Weights of a small transformer language model: 4.17M parameters, learned positions.
MLP neurons of a small language model. Each row is named by its layer, matrix (down: output weights) and neuron, and shows model dimensions 0-159. Each number is 128 + 32 x the weight over its row's rms, rounded and kept within 0 to 255. Numbers have three digits each.
After each neuron's rows, "fires before" lists the tokens most often just after its 100 highest values on Wikipedia text that the model never trained on.

L4.down488:121111004150140094115115116120165107147143092119084165124148120184122099099118125139090133163134125111081145117123161116123191105119136097111107084116148151081098077100157171126185143154181182072078154132109137132136125166117106097146128173114138138151141127146139142121136121119103077075145086154107135075168133109070172120094149173189125126095212111089110155102164063123100142108146155181174193088148155112075073070194144115176095124144143115104111117123114095121173124095140092
fires before: "===", "|", "==", "=", "T"

L2.down224:121137175089122101149142103077147134099059138118165100130112089084118116114093109087219143092192126123153113137135138147129126137071183131162135108152092177087144140109155141111153108121110118122127142135070192060102151115117152142170099073135163138196125150156122158153076102163093169190097140053155139131156103132142178109150141111094134147098142147186106113155191103129104083071145108154108006174119167172085153152077166120128131132135111101131162137129137103146129097140130093
fires before: "\n", " It", " The", " He"

L2.down385:136119061090119148157113145145139176216127136112081160143133182135097138121179119117145187141125144112143120115110133102174151109128142130139146107167165145061168125120125130148098115138150083131162118074133120126131151089134074146095125118148119135106143191069116088109176126069145129145156106151127066137154137128112053131152109117008165102183168122156172135145115176117152096083133158196158141099152082156133107142156136127067159139115070151176137094091121080129167208080111151
fires before: "\n", ")", "),"

L4.down48:109165128121149092169151139122156101182102146167149137159136115092117097088060127128081116171102156146172174051136140172075157116169140113098141114158155069056097060047146142135108134131135160088118087092148129074135085151135100134130189130163100103095144208135126081066103093082091144151136111111133158079120120065136139127188128154149072080060088147125162095121084136128144134102146094109179158084112129104137097114166158135117102115119156064146145114122121159115106139153112168
fires before: " |", ":", ";", ".", "ill"

L4.down241:124106131135125183093111142148110088165089138090132085103117125122130081169088162139159170158078150166157074095094103127129065121093153093183063161087089107088112118137087141066129163125150181123134102150061094156104066155083148128150120132090119124132163139141097147155131183065216157101205123189135110101129130101129140154165098107110110166137081164139129159166103164146137117183165149199170145165109100141154095166133122206115089134122132148158122134157138119171107130092100154
fires before: ".", ",", " and", " in", ":"

L4.down15:094164109086147155173150098163179169120135123126147187146136139128174162145123132157107141076144141099065116159147128095177163092101128124160114135108127121198109072112140062124142088211152115113079171063129156157067088184143102146147129137104106127132119140149095128047144109098146116125124181165111099128127123129104134107152129154125106146143103058097063175128039124120108115181102153149084211078106092158184094142164150098107115152142135109098102105125119078174109137093136093
fires before: "===", "=", ":", "==", " by"

L4.down11:157083137143153111102157148077092111144159150128089070151115118070078133169179147074152149159146098151142095197167143169128138111158163154100097089084084057071134169166119154168091125162048131142144132158112090171159154082140157158138118155088167144091117082186144125174103164117141105142143134152114083134089137128142143147113134110114131203119169137198094130152138118122111157110148132100141085090119162107081165174170083151146102127161181172145215129138162137139111096120094077
fires before: "\n", " ", " 0"

L4.down268:127178071098118106131147092105152120118075147103152129169113086076167170120118092109068152047158119138117116141120088110144100121140119180193115104091200120139125151113085101184166107139130164068104123167159164160125116146131113127191156151190192089174164138161132186149081093081179128075140170180138145154110129170101154090083132150127116123105188176101057165183140116097127144144140139146117124068094102107130140111144118094103132163159108134088159135112095116135153151090094074
fires before: "===", "==", " the"

L4.down152:141174127111136104174143139142178070195097120147185200131107157137181082151118160160150179086099112112145149107100140145114094114153187152087141135158111131087094098096160052107151165138135145074096115134136140143114118139126165136150243101167131083126167135084130111094145146114197124088149119157126127111171107073123113128199138119152084080130135170114211090159147128142066124121147106123196084087183113114143120140145156141157122115185127092181102138105125149153131130096126161
fires before: " |", ".", ":", ",", "1"

L4.down96:138166158086131157109148151098122153129159160095120135091078155113056142149104142151116117096175100144130097125100094165112110166171187075123142153172168152137124136127112126132181116135128155107121210113136098159118189153026073159093116154106156156077141112175123077135121076155146118046089193152153226093144114063176124158120171166132137092096135110132172147149058160144130127126085152122148117106143114188156127175145114123096156134146126126086150143133148167125123124176093125
fires before: "\n"

L2.down547:072101130098168143129141139128075126109069147133114157155087140094217118144136129163128118129108122073173138190160134080131072150093168183124173070140065138107189173129117122131170113212093110156122135114145173121132123063130132152134052106090158110143111143145134159097146098149109098136115123116088107169165093146174133159143068154077147135138107126088141116104086135103198043171134111117154151109132161111131158107185110149121118111167080110087191110124139154125158188142165129
fires before: " |", " ", "\n"

L2.down231:134159113072111079108163150134168116094155077088132093126114132155030103108061104131158172129113137126108141157122125154179192170044105115116097120134137085136162129092140185139067098112151083150093110109138134137106108178099098108156128114118111194119108101200171135073118134104096135112133087173134079105112102128085122160099100107098092141136120090172102132208077096101147093080108103128161187112140089074135075102177170119119103131149133141079145112121123086162093106098082123
fires before: ":", " |", "\n", " ("

L4.down53:137132155145053112136159121079136162165163154115103134141143161142121167095077113153088137100096104069144139103076153142139140146159092113083093151170181116113063129143135122063123093149094174092079133138091186157162139160105172145135081093095139116109150117141093123124139111095131155065128135090169137083155161184077142085135179178161076102074137163133108101142178151115083144126107040149127175125115130096182092113163130055168144086104121133118114150160132105183104111186116174
fires before: " |", "\n", ":", "–"

L2.down443:145132194101147088115107138101119122109045133121153131122128093063118118102112141084185121101190149142180125115115156140142132161104229121123123101141080133083120163126184148076133138116126120207202131127098207133106197111084147135139121054151165130160126125109163157163082148145083131183125090061091116137129066146141176115146124095097135164109119157169124121186100122168113111101119122149145033137117157134079093172132107126083092131138109090139159123121138109121126109141154116
fires before: "\n", " The", " He", " She"

L4.down557:134126154105172140125152133112117131084125158093139097057146091084141137124084103094080089071149143134096089192107177117175108170120183125194107120168046160102154163144131097123128130127123081111135122116104127087125157128111101127166117093147098159218120175155132156130156054152142127151124111104149128146176079078145164126126123105118123119125141132113150155165189160127071100129142139158163021194117166160106160089116096043106141119090117144097131167168120093136120125134085079
fires before: "\n", " The", " He"

L2.down393:140184154121126131129162129190127176163135149096093095116107119068132123127112114085136202118092126095141128142152115113140176123131170161106131147115136178140160182090109102114080093096124174138109077104098098124137075100171143091107155181096153049106172135136157108149136127110103182118089106125184134133163149166122106136118121096090111137154087159086105164157193136105160090143079130093148192152116040131157057159112208097203117150111098054122140145128122131148150175158116163
fires before: " |", ":"

L4.down8:144123127152127130073130145162084147155120081184095076124125155137107060154204107155128179155117120123158121113091162158110177079132142139043126129090139151114162118096112152135090134136108186112131139210161134154163113148178175156128177076132208119118127139151124127177121105122110119054174121167099133126123124110139147188095136159154085163089143138120164131143122071133129122153083152137163134084135034111120092135129155157147137141160119140107079194122179226103157126107128128
fires before: " |", "″", " medalist", ".", ",", ":"

L2.down392:097063070124104077108145110109116117113161069124163180151144126088224187156176151060056116158131111128134045168111079117191194116155078123141122127151168130119167103095121158157078109130125190125131113133148126176111140130098139169106155154125116133047099106122146093098149109111133189135170071093163123151157136122139094127080122113118110119149129122137178150082142193164129117146165133106100161098097107143218121154119114120103117122149123083137100071129123136170137124157147119
fires before: "\n", "born", "American"

L2.down58:170077105111115080111116121108122143141143131178131154135116176106153157124218105070147094103132149115127123127085063123155154130099133107160197109140102111124135133095137137202151135153144123121156118166099171166052164087176119143125175101126179115077189148073172153166117140129062164162079095110161118118134152110187094147147154177146160117218136097088122081089103115076156101093149097196115139101092109130118155152118104097201120154135094118148127126143141141130162191165125132
fires before: "\n", " is", "born", ")"

L4.down428:140122128107132182167097110152121088143117156159086125190185080143172142180097167059132130105104120117195108155119121178151146113129121185170090113038144121127135164084138055128127138123169122124147083188134094178064148161135101110108143151108170090156153200163084127090133168090166163147131164146153134173142140146141126121082118135158167145150077155131104108215112143145154140119118160129142114155127140115134192123129112101154219111134118120059174130138149090140139104076095128
fires before: ",", ".", "\n", " and"

L2.down495:109129188114125159082097097090063135116109154134158126132130083149159181120049146126125101095200150217119160133134164139115093125144145169128128124157108107116082152052121100180111160169116132099152099128170123101101130133053192052091124096095076087125134138175093144128144192138118100070095129130125106101124102100157133133141128119108093122095165148107176143128076186133071093132136078121178173079139137125178191122151126139146107083126142146128156128140135081165151165122079083
fires before: " |", " (", " 0", " 2", ".", " 1"

L4.down491:096146110167106111108111156147152096144095048128126103154116109159109099081124128121122134131152108083089178104129122081158127124147125119125113116130160214111093082143191191168166145145150132158118129142109133224146117097102115108104138199147091174157131100131120105145128152098103101085097119168128120102127115090095142117105081106185099127082164134123098126104129089149142147061204049131154157110134131126102081078159129129165096151165114202018130128074117120156120163155095093
fires before: " \"", " |", "."

L2.down589:102119142125147110107141081145143092146084100163121138115121090150147103139096138091127149129092150122149186126082157113108087124071130146162089152115078154065148092099176103131113082098139124118120137164119112094132203102206151140111148159117134133160103124186181131180091113151116129174124142188077118121100079125124103100085170085133078148142026155145091118182109125145132138131113154102130097220114205088164162062097115175143145147152095161113115147160127131118094088145068075
fires before: "\n", " (", " /", "^{", " to"

L4.down430:090100185128163130111099081118132131182130113120113152142092123121149081119116147140095130099180097111130090149118142104071131129093153243085106106118089106097180153123121082142133092179181066132089168145122152135121174112131110127140152127129219184148137107120109184207177112150128086121059133172096095160072104125114116126090142114144080118159089079127078132132099090121129152151150145123132128124165140074135102110173115141093131161164157157205176160125101111178071128155156113
fires before: "\n"

L4.down16:119095154089140060135124109120091087148090171079177132144157093109204141117138085145103177115040164100140134115097101066185122115121130127113137163116081074117122212123120095144202122139153123131069097056105134167210119178154096153113131140130089085141150115118087099105147143119106130158107104154094158112139180111098150159164117105106146128183185171117147103117159124144077124090108115189119142140125148152126101102092112157096110117099097184155160175172122117135118171132059111
fires before: " in", " to", " on", ".", " as"

L4.down273:139168152143095102112098122125066112133132148144082124157061128154165147148124097140207166157196150114107162108143115140121086168134130178079135088120148102102134162138176092124152195053111121171125115169109124130105130145163120124100088188149131169126172107101113154117063144190039090123115168133153076095123114134120111082119074114117111106192154175143117068186110137189119173143089136109142078083132146174083113097111120121134121104109098176158182106177136158139138138179134115
fires before: " |", "–", " December"

L2.down556:111167098138107087087097105170117102102136122133125114124114094111157152109097088077158184148120124097088115100131137112201144106069114086130152107137087153166153169094111110131133106073140108146135134101119058088139080149118184096130141103164119147139128105145156173119101107141120104093142155163082097154066112125183165158156107145154112154153152116149203047119123080048090124075129077105081159117123103072119155112176199146184075139163096125134098145139144162203134177107152172
fires before: ":", " |", " by", "(", "-", "."

L4.down109:199136112148146168169122102121157096125114087140148163096103105154181095120107154148163112156129173065130091080094075145151122120070128200140123148140112167117108093108183171115183199122124127080148108134069155175115179122170059153125140169141110153089126141075143118059080177129105152131098134145121123089088151114104135124136118098106123102194084120168148130153077109165139141111126115137151065071121142143079193099127177191118115111146133141097163136110099111183171117131072087
fires before: " |", ",", ":"

L4.down469:144126140107145089137104150142077126168154143097120157125110084116097145155136153117123190131115126127158073159136089123145126140074231153120102121112103109084150174147119087173166132166117130107104123128081092157119175100118122139229169143093154112097109115154103110125120183115168105105099070147163138111106136083150082138142152107169178122099111121232123178145131131114153150064115102124127049079119150123123196132151130129116076122084186177179209157158160109127124140154117103
fires before: "\n", " ", " |"

L4.down634:137082088108212062136060105098112104103138131146140132097114138092124102061153150127162141160117118162171124130125103160110101152103147127108092132090075104093125187207174126169132128128102173156091095167116182115094121121117118154175214129108194096153113094122093148135168114110074169186068137172159140126112118118169131155126147169111110150148081166118140143083136116076097137142121106122168087052131150104111173105169164114127122138099131181179177098115130109204107143140141103
fires before: "-", "\n"

L2.down220:116099192118108112162114131118111068101107095148201179088143097134100107135109184083162121102084103101092141126107084153097212145118144169110169175148126130116144112038120187124127108117154183157105149084073187111087162105082182184135093127148150137153142071155086138052096162115085160113118125110134092109136065107139148121102136106063094153133088169154160138117102114136141110076198115125176152101117127159119190154167151114166132111107117117118110118107124085164137129156111095
fires before: "\n", " The", "-", " He"

L4.down402:128142221059144073128126155088111093090056132140145097097150118094149105134102157108152117090146125172125091179121110142122142124105194113152139116179069126101146143106109136202159111148155167135104130102096132135083171117128071134175129130117151096207132149092130151161099062192119112143094120110172120112193129142115187090108167132089072135133146152138130115149131140149117091073108139137140091121091121153065215127163145072061136102094105094104172154135126119160142148115109074
fires before: "\n", " The", " He", " In"